MLP neurons of a small language model. Each row is named by its layer, matrix (down: output weights) and neuron, and shows model dimensions 96-223. Each number is 500 + 40 x the weight over its row's rms, rounded and kept within 0 to 999. Numbers have three digits each.
A block is one neuron, or neurons of one layer that tend to fire together. After each block is what it responds to, as a language model described it from the Wikipedia text at the highest values.

L5.down382:561482485504521510440448557468418546530528519438533498514544467376458512517464492443445514530499479458532488464455475506505428522533498432427504584456513490506542548526562490451502507427459526518509493487499536534599487444539506559433488487524509432481499514467454560445489495472505485483440519479568497512434434470490466519449518449472490544552413534457436580478485514478432548490419
L5.down559:482467491499578474526555537474487505490546435538437533483463558473464498494494567461475445489507505541484601500462550519480453472579479596485496475439501525443531504443524514550604483549516548510619502585505501532545542502528401505521560451476425508517529467456454469531466518473531548499454494596462575528528564484502441489423534466487492561517499522534551461492466510494546503454483
L5.down1207:488472466501550493526569518536490503525483477522527458482450470611466474512577442487532501524543538483459535454478502523532533505503420428499582521486511484442510432489573526473520457460542475566559514487453549505481540529495443540461560515473511483558503498504512449449530507523543499466484455481565530536477529425421466506416490591535519472562510500481462531542536466528531483513509
L5.down1258:521518439502504401510505475492529573527487508451539531504472503485508485535514550486490564540429541531461516485522489478461523521513516511504569533480513494512497436498490515543479561431507567540512513492462458515503506489556474480471552573513511506498530500504428539470515503491519507471566455479484473477510491480520429487502470516533439569409538491541419452513532499421441571503468
L5.down1927:468461458500474512513499559447469454428532478541496504529416440456491507493510503495530485550443476597492506412542494455513518576455522468434505524499535485513530476579553554523470513532494527511479504487449540472516531460547456453572561392460499479493457531572480503450528464557487535543468487513467484515476524443461517545507481501519496498528466562530521477569457518513504509515467
L5.down2110:458467506540484421510506453492451530538471497510586489525468486509512521513476524510506505572500526451476457506457479498538530522482522454507526472439546433515414466608519474530585586542520506499515462561477442470486531506564448413474538481511489395567494510513437466527515581522509521493522493507590501509544411511475416578536465486482510476489557451579500388537537499557550512465462
L5.down2465:496454497555535519519481526585460487488518503496419567463470496501490457491477458435530459469512511539516510549506490491468537484546513450426490562486520602497477507530533467493546463547566502454441583513470560462557564527489529517499557476472550520538516495518479491525474523494506566525500468487544511520513511472508489497495489511508503438344500542491562581481566480509422464494563
L5.down2502:497490455544516439526492536526559460536538510513562584500438508541481517494438486470555425518471524521521517535522557493590507487487488421532487495432568496526459572532546493537527490563517503433460499516410480464545576505544455407529508463415483483512479552542459474480564484535519516476549513508494497520529502448464453478487509466471549487545526515507465452475484458561496468470440
Description: Tokens inside Wikipedia section-heading markup: the opening == or === after a paragraph break, and words or dates in the title, as in Career, Personal life, (2016–2025).

L2.down156:537520527529471557544453426502507530501478460411553502530496508441547419537516418421525399463523568483509472505442520389558515449514434534488403593481490533452486443507551503492496502552501572538516467487474509515531505471432422511535540478549521386564506528503487552539521460473464539497522469552490507518588478583541494469494498449563519522426524524502508493503451471475441527564457
L2.down180:546535500520522538441543493464496490537550523522435468495492571397542491517488420516500447494547531509478476527487578392458510492492472510524433553479483476471492410555504471596522492565488550493505544465518555471517528570444545568508496492522554422520500457485497564454465463418504536546477428498440485492491491494491457471498510542506540539557566533471520563448542447485506584507517
L2.down331:492475429519537471514500508477503468479547532501534486530465524524468513475555438459506498534508463489491525447480466503473502480477532488451471531488588549573449499527513471537555443446469499472510531509521511497444489546444425492448558469519507421497459552498492430588466487510555514490562531489517525522495502462534473551542559388516456457410469424477484490478521455545507459498499
L2.down512:551534491529505447530521486464570528551496495530485504494485517463508526445534469493553425447535456465512429563511595425507523528544542556493436531492495592481519476559489483562508507629516516540492499489460516564563555481442523496499534515563490491530547504503534568513457468469522566515554501499470526436506496514436470456465526490493489495540534517499503480502540462499499615506502
L2.down1384:489553470525507489514543479470491506485499499504486521448594561505529572455474546530566419573511496597511454503519489498546466461582479473494486550480514456498550544543514514497428497491498471469446504488488535542404556500368513496427472566490492448538473538512506521525414481476458588525536507432399524541453463565395516507551496473563516522496470501505499510476516507439499532495509
L2.down1772:467474480461556486500486494582485502507479478487488556511505466433430461472475490458516416515512512597533465551558486418471490507481528377506442504516519509469527487548517487430484487556487492499508491499486459452537436519472542582459474452554522521439555537548478549526566550505571533544575481461503499479490552498530473441516480513530516465539497553536494563447520489509444450505544
L2.down1803:495517550500505530504552452529462509433511511481515461480515497439550457544542539493505568518501515515583484463514514462567446443527419575561493480509523531508436480509538481441471541495497524499487490520466547499561547486432450495530452530549506467424490511514459560488545505450494548507567530592427514476507462515439465469541514477520477533529464559463438493475497520469547573486464
L2.down2039:536493480464489491452535507528490354536512508459457459561526393456496477532479552425542452459491449494516547518489507517508472488495449515524406504494512538602549529528501516529517500537573479400461550511555509491501532586511558522495514507411526498520516492480477480558505483541430531537487479495505566434546468452476497515478578551531503509441486488410482560516507517483602525460506
Description: Pipe separators and digits deep inside rows of numeric Wikipedia tables, like league standings or stats, often just before goal-difference or total columns.

L4.down91:451553502488462516517568562472541568522501523555501474469478517524487550474572474519494540524515536473462489434559498501507552479461531462498491499560487531502485555499469441589468547525534456509518480494528553492530364503554510551440506540541528542497486462511486522489466520528508499452524513485511575438481508485586474541508480469532478430592448540498484582491548528517437464466486
Description: Small numbers in middle or later columns of pipe- or semicolon-separated stat tables, such as league standings, appearances and vote counts (e.g. 2, 3, 8).

L5.down13:549483535427563458509493587440494468528464601567538560603480435466390514473507463535527460560494507510528465575503526513467524480528466446526499492567525483528444417490556515566522420483552498518525536456464438470420507470474506495465520517541526464520490561562502502394545450503519568525567501465500535474493490545447549517520502493527401538499520541464494508528571467503495476469473
L5.down134:510413518548520513529498507509516492498417516520527540527525476522419514516508503541498498471519516537537496551523541422485536440459546495409516455532534562537543489504533500543503430543481479487506525541395491525392459470471501447517500550522510545533436529483450567409572470483443490456523552513522481462544454442493515529516547479499403495469541446480508557464540465540519421563501
L5.down350:491562467575501566500431433516502523483555536459498499422507519476536497465510436482471489521597518562490497510524500516504581485454488486474485526526471494454487549500515516493469567542424487481550437518487491517478464447547504494471466587514523446503526509526488511534493544492555503487513513500532489481504498440496478478522488530424492472535626506562474603422484472468479518510525
L5.down417:512455501498557518476528456500550448569526528509566510515542458460489504499496561501475438508482523535535458492512514515433467505527532434514536543518519469487536545484492575550461504525474455504491445536515464551438510455408534470497544490596564537517486478511479591542408444453539523582511558493554534535495482545423501518477461505577446473445542491463479563504498467544531537500528
L5.down496:494534535467520495444400505451506571485446481495511397524456538490527490434556453416503485508482573594462483510456489512547512601480533461586544474393482469504406611553525397433485582451502561462487485487499550485447545527538535550529510524434496442493537479469487524468540553527529532485549455530500507533582452517541500467538540499557532575518456477498519564498507452539494513492527
L5.down985:487509452460506508478497502453470550471497502464501552475517551508506469507501537531426536480462555498552514439466559595524425455492525514533426484524458457577459499586519538518451510529436509471460457472545479448469428485520482502486499461552519482542560482553546530527427551528522483441478486561492456486453496473491509535488526492492581503505486456446514555463501441485530511530491
L5.down1035:480446473463462444541475604436498473467508510502507508546504509549505469517492459514493501530529442495440553555566487570513427462530491487503487481538520475489464438509522443555426429501478529514528471509500499513441561507423535494487541558507530529540496478505474634513485493459567578508500484465530494548495455522448560480514526464474457515482499461514527553540534382482590414413491
L5.down1618:500473474534542525446425475473523569510505516470524470481475513483505443442481496450478508446530518562483533503498500496514479484523469527446464471561493545499472489442444499529526441523491515569523443454524477503531506475553489486565470524475507504523485509550507508552561497470506527522474519509474496475479519509509472584502525466539580459440535479493515347478393510519514470472493
Description: The token right after "the" that heads a "the X of/s" phrase: decade digits (the 193|0s, the 201|0 census) and abstract nouns (the decline of, the significance of).

L5.down76:476494523535503432528501440434508551553444519492469547441451481452471467489518497482548574540514543559558501530458457495509488548487503486514464534542475555566504487484463424513504478543494550522484471442513513523503505503511491593480458500486485569456533494547494497526510475554508538554546525491566473508464497461564459510423497517508586535533468532452476550482458530422490434502511
L5.down125:539507514515626449501522467492475585435498496413483464540525524440496518422491519464452435480530503498496517503454457550503479563496499553518469492431525443487477562480496475473497448387523436467424483444525537564511559474519481515579461527518482474508504453524450504555467482576574511506523479500396495505593428499498494489522529511503575531493489495587535525436564503572460477559494
L5.down356:465454484557427552518451579526521549536523523451534469517535425526485517521440486412542505525543490488562476488507487483547511505452515480495491494514519483566511483487433552577481498492475488565498521492486475512508520430455526545565447462514628455516489473517423484493482426517485498500496483511529485494425458424538557500451492468516506566501522522563470501513527445558535453485454
L5.down597:453517446557493515526430520495501469503481558499462531507536513479503481501501445486439489545530522501494406479549447443517511526465546471485458520533495507493461441475491522542486547477392477469516553561475482462499519512541529505481480538643496477439512490493509475483464537523483505463486505529524483462524435415491582484537525453505497503385461438451485341514498534481442587493508
L5.down638:579541498545536538505548497477493455502501554479465494520536512477496531492581422518521498482456504480484434538455506509505529435501480585487603506516531477521482417520506584431466484488552459519502480513462546492527459449498550631542465506513505497545532559548454528527514478574547481482414475466433489531532555515514498538486523480436445541491506528565438620484501555444518437482461
L5.down1857:490489483526439531469499512469462560425511412483516518548537519448578552487540402410528527525522500497455543516455470444454538499486524543481489503541434475523590456523430442581481504492462521456404418442556449499503555468562553498474508527514552483511545395439526489484556543543486501473449500571440446530544496490502497457464541497489574463487552525523560536448504484514441460456478
L5.down2290:529560552525554508452540500472475497545482529500520505512505471467482577457548518529560508476505502507477499530454450513507478473502512516465454539530454493501559541482502424525601505572528537481475535459494507502511504460476487493431510536458507495507470449475591511528513513535543512490437468515537490545537486504465430481498514535467508548528510535483500597411513508430513473458520
L5.down2674:519490534491558521475481559431557486546566520546493483460512448487477446542444531509531527543485563524492424499547502484481528499497481534503489438516561524511470510490442587475508463424576459466460480466467458487501435434463480568502470540539486536573505488442507519452508537496528484522547473509516612462445495511476545473573495522533548477494457459538530525508436444526471547485465
Description: The token right before a number is given in statistical or tabular text: census phrases like "median age was", "population", "area of", and table cell separators.

L2.down767:568465483492490477560501479449569569552524510474476479497513570513480512487536502599588492538492584482485524439467506510549538510476549526506505443529562499572402521508493519565507508502433490513443468507449573514509529535611465483493513467506595544538461557513536538483559548507501532516493474460498521462445452501469477555493544498517471447521512483516518412468502519457452432520533
L2.down877:557512517467517438539523506467520503490479492531524524451515551597460538447488459416510558454552568455475520596548503496401464559444448495415417475545377539466524529492546486447458458568498567488493497471476476507519484485543531469498457501525475572497475493500552553555510552487548552511569549513521478542482537496544537495396524412491507527413461521531453474478520521547492556516483
L2.down1058:551550578460497424532491512500459545441486494459468505504531571443502501519505548544483473492488440494487493477439504487519506559525435533488562512520497456485436546444432533471388465471486470473463468536487475391512487522439492452477513496533472508562591506575531469455457472521506425467497544520489480516483511465490558439478461509518461563489506588512587447415589419508532579486504
L2.down1505:465541499538500435535482462433453509453474482586461470490504516435492503492537466479512537493525506510522481454430516508534475420469500473479534459526524446488570515476485441392539526565507494526523542588535423464555565559562469459477538433500498438547546420493471491478515455479496469541500502399487506549533476513424346505527534512482494517432532599537501525490505556509529422473469
L2.down1573:468479483515500401595495488536493550490486542542455554431486498446514569533489498540512528461470517512572489514541489538502505545498457539466429485583475596473464553525438521499520419523502555453481533517463537461482517541503501479535483440573560556497488456517506379570519531559493475470567473458527490534431462493462493474531452541502578475427554536476562492462460447459481493516493
L2.down1795:536501534434500458508548568439547591546499465423485489546480454489456459467441522566522534562524520472509491561540522468468497471483531493454523443477493528513456497498466568493456418501455505513424553493480475506513491487554464448459572550502465535446452567475478506474520558506571468428487550480523558497490443465474555437517509507527450509545518401527488493500498514484458422528471
L2.down2180:440551515502503495546537518457471478461509444542511485494493519516464531498533460465545514529520523439469513521462514432509483472498457565497551455512418571436466529508505531499537446440423525493539548463499509497434493497485526502448455553456480496520404514438597505485462559441540460542463485476494491482557441555507536486443516484496490488529503499476514445497524530492490470477484
L2.down2594:428560475573479475583490489488440511477483485525458535546553519448501501515510485524433566521531525500490519440533524572531551594575525531433538511497442499552436549509535525465516519503437495516476478452475488529506471493413460537535390512466487488499548509547543491463496532511521527461454566519538542533545541481447500561567448535536454526373511553453536497441510590524495442497473
Description: Words inside Wikipedia section headings, mostly the final heading word before the closing ==, such as career, reception, life, works.

L5.down233:458445526450499511453531434446498521536572404502461470558450522464530483430550452476479490484519429547485511464482550515528473538511619571467499453536516462497524450504505492545498525541565519500430515567515456493555591532513488537469507470463501516494493491461502549449513544573382438464535491465509478496402448523406521416411526439538489522476469485540447490456464471483503477467483
L5.down672:526496462589559563435549585496504516499539486476507448554545487504538449496544500434493507485576483487540500473454564472550481508499562519441485522516469451451528459506504539458439415530511491495571513558563579546537578517541519506458575472501483429489559515505467556492512498496544503441510518561516528553592418428436488536490519483531555572490405503533505491493530499430537433578537
L5.down1486:529486489469585464522464515521489467493477531510536501488534502474548518472442511555472504536515482509551447533459513508457467451433530511533534528512457570533447483475447545456493526597527560447551502442508435559498470499531538503476489536552503541479464447459411503498509541526442426555483542462498517441453554490493500517452478508410467529478493471427527528495432567487487555476510
L5.down2067:506526462469554548461566456474543518471555504503547489479532584511519540451520439536473464550572420465479401398446458458464473464455502468481600516514472517497542543522428523526515500475491491566516533518522495468553503493493487584550525484498492510527516447563543421488472507458488504471449484488550498550486468494468440439487421507532508541405544575533524553484537525495463506582493
L5.down2111:459516488559478522497469515546446570479516507471515559601582577435516543504600530558425503522461506501492522523505494539498476461466485512434480513580534486548498519480492513504558543435492477526534551545436502525473453546521478524464573521512470474503463478462459512510484514511525558503528468460517505526547502488499526586518541502532568454548472508521551559503481490458505392533517
L5.down2425:511506455487488517541557511412576512478538447511544482498482526519561459521562481507553596511549516544580487464454483448486521508506464499479515499460493559515554485392453499481472544494460460531455482492487524465467542531530541555433443551541498469519526521478503518419434532520526547514514514505415494426526539492473431502513482544446481444463491527566424534487509517506492593533522
L5.down2518:510468565533514427460505498534457538514496484507519508555435456494516536472560458517483453525492446526492523515542570472528452535443478547553472573482475453570527534485542445536549557456446483539483503455550476539529537536529558549479455506445499460484470530514496520512519489508456477463538488501485482442467502473467501505418437476536486488493481477460538544472468498548463576448491
L5.down2633:471485567500579483477505555471425457481474480485561474540528532558452496463501479562461527495541494457517517513530489460504512559464461509514536494506459466430464448512567482513506481533502481508464514606473488457509526517534502491470434581471457511477452464527564436536455489521459450459524422508471462529502489524497509406515422483537475511490542561482488550530544466539534444478535
Description: Column separators and linking words right after a number when another number follows, mainly table pipes in league tables (W | D | L), also "20 and 25", "1 or 2", "of its 19".

L2.down553:503533508494483484446484525487418473564498515485572465495524523490488501494490475487529517522531519496498548527538520455473509514473531482520524426520498497557443542465500471498573532473476525501490484447539474490481449467459502468559461536582523507544429538546498496488540487529464534457524509490512469526431480502457479491454442514498546537574496493556474532437519549496533463528526
L2.down1259:436582555453502442433552464470506489528534482428538501556467527467458483514427439443473569451536434426503464437471501536500582551524449509506487518512517494431520554533483501447502601524532521472479498454468450436484521504553452492529452546443485473490422568450568515501485485553505544486490518503452467524483560485494464460475476517453535479488509611487516473519484539525610512507557
L2.down1642:461552427529491452545507496517467484458455429527460657492469538535459568473458540527490484499522485509506461549473537563455562591534496505473518504512525445513466560492540461540530516476471472510513474539479542492536497484521514447549519461421441524459486518499465428506481474502448556537470494503535561500463530515506507518515445488488456485570567460528582480477470526536468469536497
L2.down1704:489617547484467462473510540522470563517528504468510502476485537517447546490459458522479531479530556476504486500446494497483555548437504430495531474512486488495470507501532451454553501491495501481547471497484470538471437526572405549519513473556477520520446544509461393463509492445499525455531522495465481541434458517543471550481458554481467454445484490569475448509492517544444571488550
L2.down1968:548470511574501534434496550493522462516523530515482430457550455425453526529518571460520492547520510355543506467534517411477548479480427552526552436523554558438553473531527607560546524533492480498570562542500521521471497401535479497458536492485491522449488585500485510465516461517473460477531466528469507535510479521542447456458498504482546500544508416513511517502456493504508452529431
L2.down2027:508436533517547441452501503517514508503538515519537378465579505574481488494519562533531481509520485408430483510455552492417486594532466503515541524455458545480511517495473525474506557565538513492519506524562583531499553460506573591429499516396520469432602506520472497472503533483514426469496457530590522468480505478569448493555480484521527483507539507575600464480507477508440493513494
L2.down2219:565515493431532416487428521520557541480506532444514465485487526510567489460394487535515509460505507445401436515574544480510463596463469459472530422505461477465539504502592491482588528445524547457519470571497582497473459528499516454498434494450512557510529534460520489525494502503481470472506544414438472521488437448449511442511445435543561446487562464480440541448519494517508546508406
L2.down2510:499516583502506485461537527423534517501491532495554495542538543489485495525488478539531539481556498521470397563512514537554536524476615484518432503521468504505521524508501521546562542505519555465518526466479481512464456495509502410481463465516551503577464524450466507461547485495448505473514484500455535505469486505505512499420457462515478559561526452543547493491473559508449401529421
Description: The first token of a noun phrase right after "the", often a modifier or number: the early 70s, the following years, the 1981.

L4.down2658:498470526478483506526485425539431494508408501458502506501499550569436525531511511501494469493483521502551525493476451528491518473541572522450499457508482516540507506543487454512560455523498473460589539518486485546515493443567446528473528504499491477416504507495476563512501503562532430526477474472492488518475479539465455533486505489461411581482508510499487502455482526502474430538468
Description: Final noun of Wikipedia section headings just before the closing ==, often plural list titles like works, exhibitions, credits, also History, Biography.

L4.down20:451462520562544463518569530449485479518501466496544516442484521538458550533522498509467444451569560471544507538426536488480544559500510514433529490572498536468570549504498492497493528538553504527502537541467448551481509550447458560415446511517519500473500469511483496551418484500567535445510471517472525441547455478544473522466432513470562520522527491473524560468522473519519468531502
Description: Middle or final word pieces of long technical words in scientific and medical text, such as adrenerg-ic, depro-ton-ation and lub-ric-ant, plus some function words there.

L2.down13:523467475489529523577522431514403508516513524550482451545484537512544527435591461469448519507523473545469515397452540511425479475507527355548472542447511498476461551472469504522532537604557614501574556437524455480555591517532508446492520447466472447502456523518454493502489551506493531482499454492543495547438507546561443553500565550489488423500450533449504424569422496525488506480423
L2.down295:572526508504536545461472505485415485486459513537470509466525508454549527498487457551479518484434450521466517503466479572481573524489534484518404454470520423507549533584522511499576508477493471515439507470485496449447466528515470384489466471467475528541520462532462453534472490462530520528508574485507521452502465507455425517504508525538520476601464519558470510457512500473482424518425
L2.down301:495411466500492452455473520490492503504419451500521456547466422519489525472462513502507489478509446467469527538534502458466462466524497563456500527518492522507538453499460488523485474540519547489530549487487570460512550457470529461511489514533504505585558505547521482459441467522518484492521404497520480509504468466462516496470489477494466451422562465499573421476566528483620504551521
L2.down882:459528509506546466456514434582418507475529516468509435500533485491508476511475475487494539569498477479481457440455497458477566495493470431479515517431466528503520562460510535485529469479567549483557454569524549498544486513516532392511497497558469476488500517508508492415470455536587491535491450429487512455489532496481422531483466488480533512482478573509448511541490504539479529482550
L2.down1299:531511556530468383488604443482520460504481504489521429477513518496579511509553446496443532475522488463541491498399494435506508528555553452510505536449609503513504487495531495451495442501510551503552482452491444483538565517575528511564434472493455447493502502508475499516472473448518522495466514504543502449459537467547491495546512507469514413451546545510537509487551556565460522466473
L2.down1957:503514577450495593562531448444469472455533459483560512524523456517530529499555501474496521460441484454493518526482483553506457496528464572493516448489548475501517484474488531492493530613499486498518510468500441524427556558430465568450582500501466470544504448553541484471484524480535504497559470481600493482549512519462482457482515441499460462488492541533476563486493556471494396465471
L2.down2048:447493580564506473512528456481509474550474426464555530431565542512440481496460507511523479509581536507499511500463522539535457468469484522514535441478511487485515498518529515490486468560437478467531494524533533474509540532386461511526499543505536481526577589512480480427529410426466532501549522440541543513516523481465474500523478494487432553559521503466479541537459500500417520517518
L2.down2370:490584483553489558548500498398560456441509493494542441509483510503500487472503468533521578512538511554484484469545524396517505464475460489537518487420531527472479445493484447500489520560412459449477461487525496523448541479518524487515485544449467551481550575496515518442438482497517505513552475573470508485445486410455476514470523501446475634597482537448444504514485509515602539506475
Description: Digits, punctuation and name fragments inside formulaic stat text like census demographics, sports tables and infobox fields, e.g. 0.65%, 140–139, Elevation.

L4.down245:528501478389518542447489509457460498470478565489513546550518476534505507474420472513486464516461451526533485516552451530484486436517517477530476504614461455533527471478532476593464469500504546521471457494439507471491525491518541521544473489561490499494481483512456532505535420503564532543503435527472541517556470539476488488476460544564445503437529468494522469553567484564549543444503
Description: The first word after a determiner or possessive (the, his, their) that begins a noun phrase, often an adjective, ordinal or number: the first, their own, the 1981.

L4.down1214:457545483480493543462487542492559475458507531488504495535507479479535497448524482549482533484513534467464539545405495559511536527464468487499530468446449486490515500537521494501497503544472452548487529562533505485507479520514481573485521562524449490478516465476486530421524533466485468480553492515472534419516446489509529509579445475526524577502490484507524617513493440528530456533485
Description: Mostly the decimal point or digit inside numbers in census demographics and data tables (59.0% male, 85.4 males, UTC-5), and occasionally mid-phrase tokens in formal names (House of Representatives, Deleg-ate).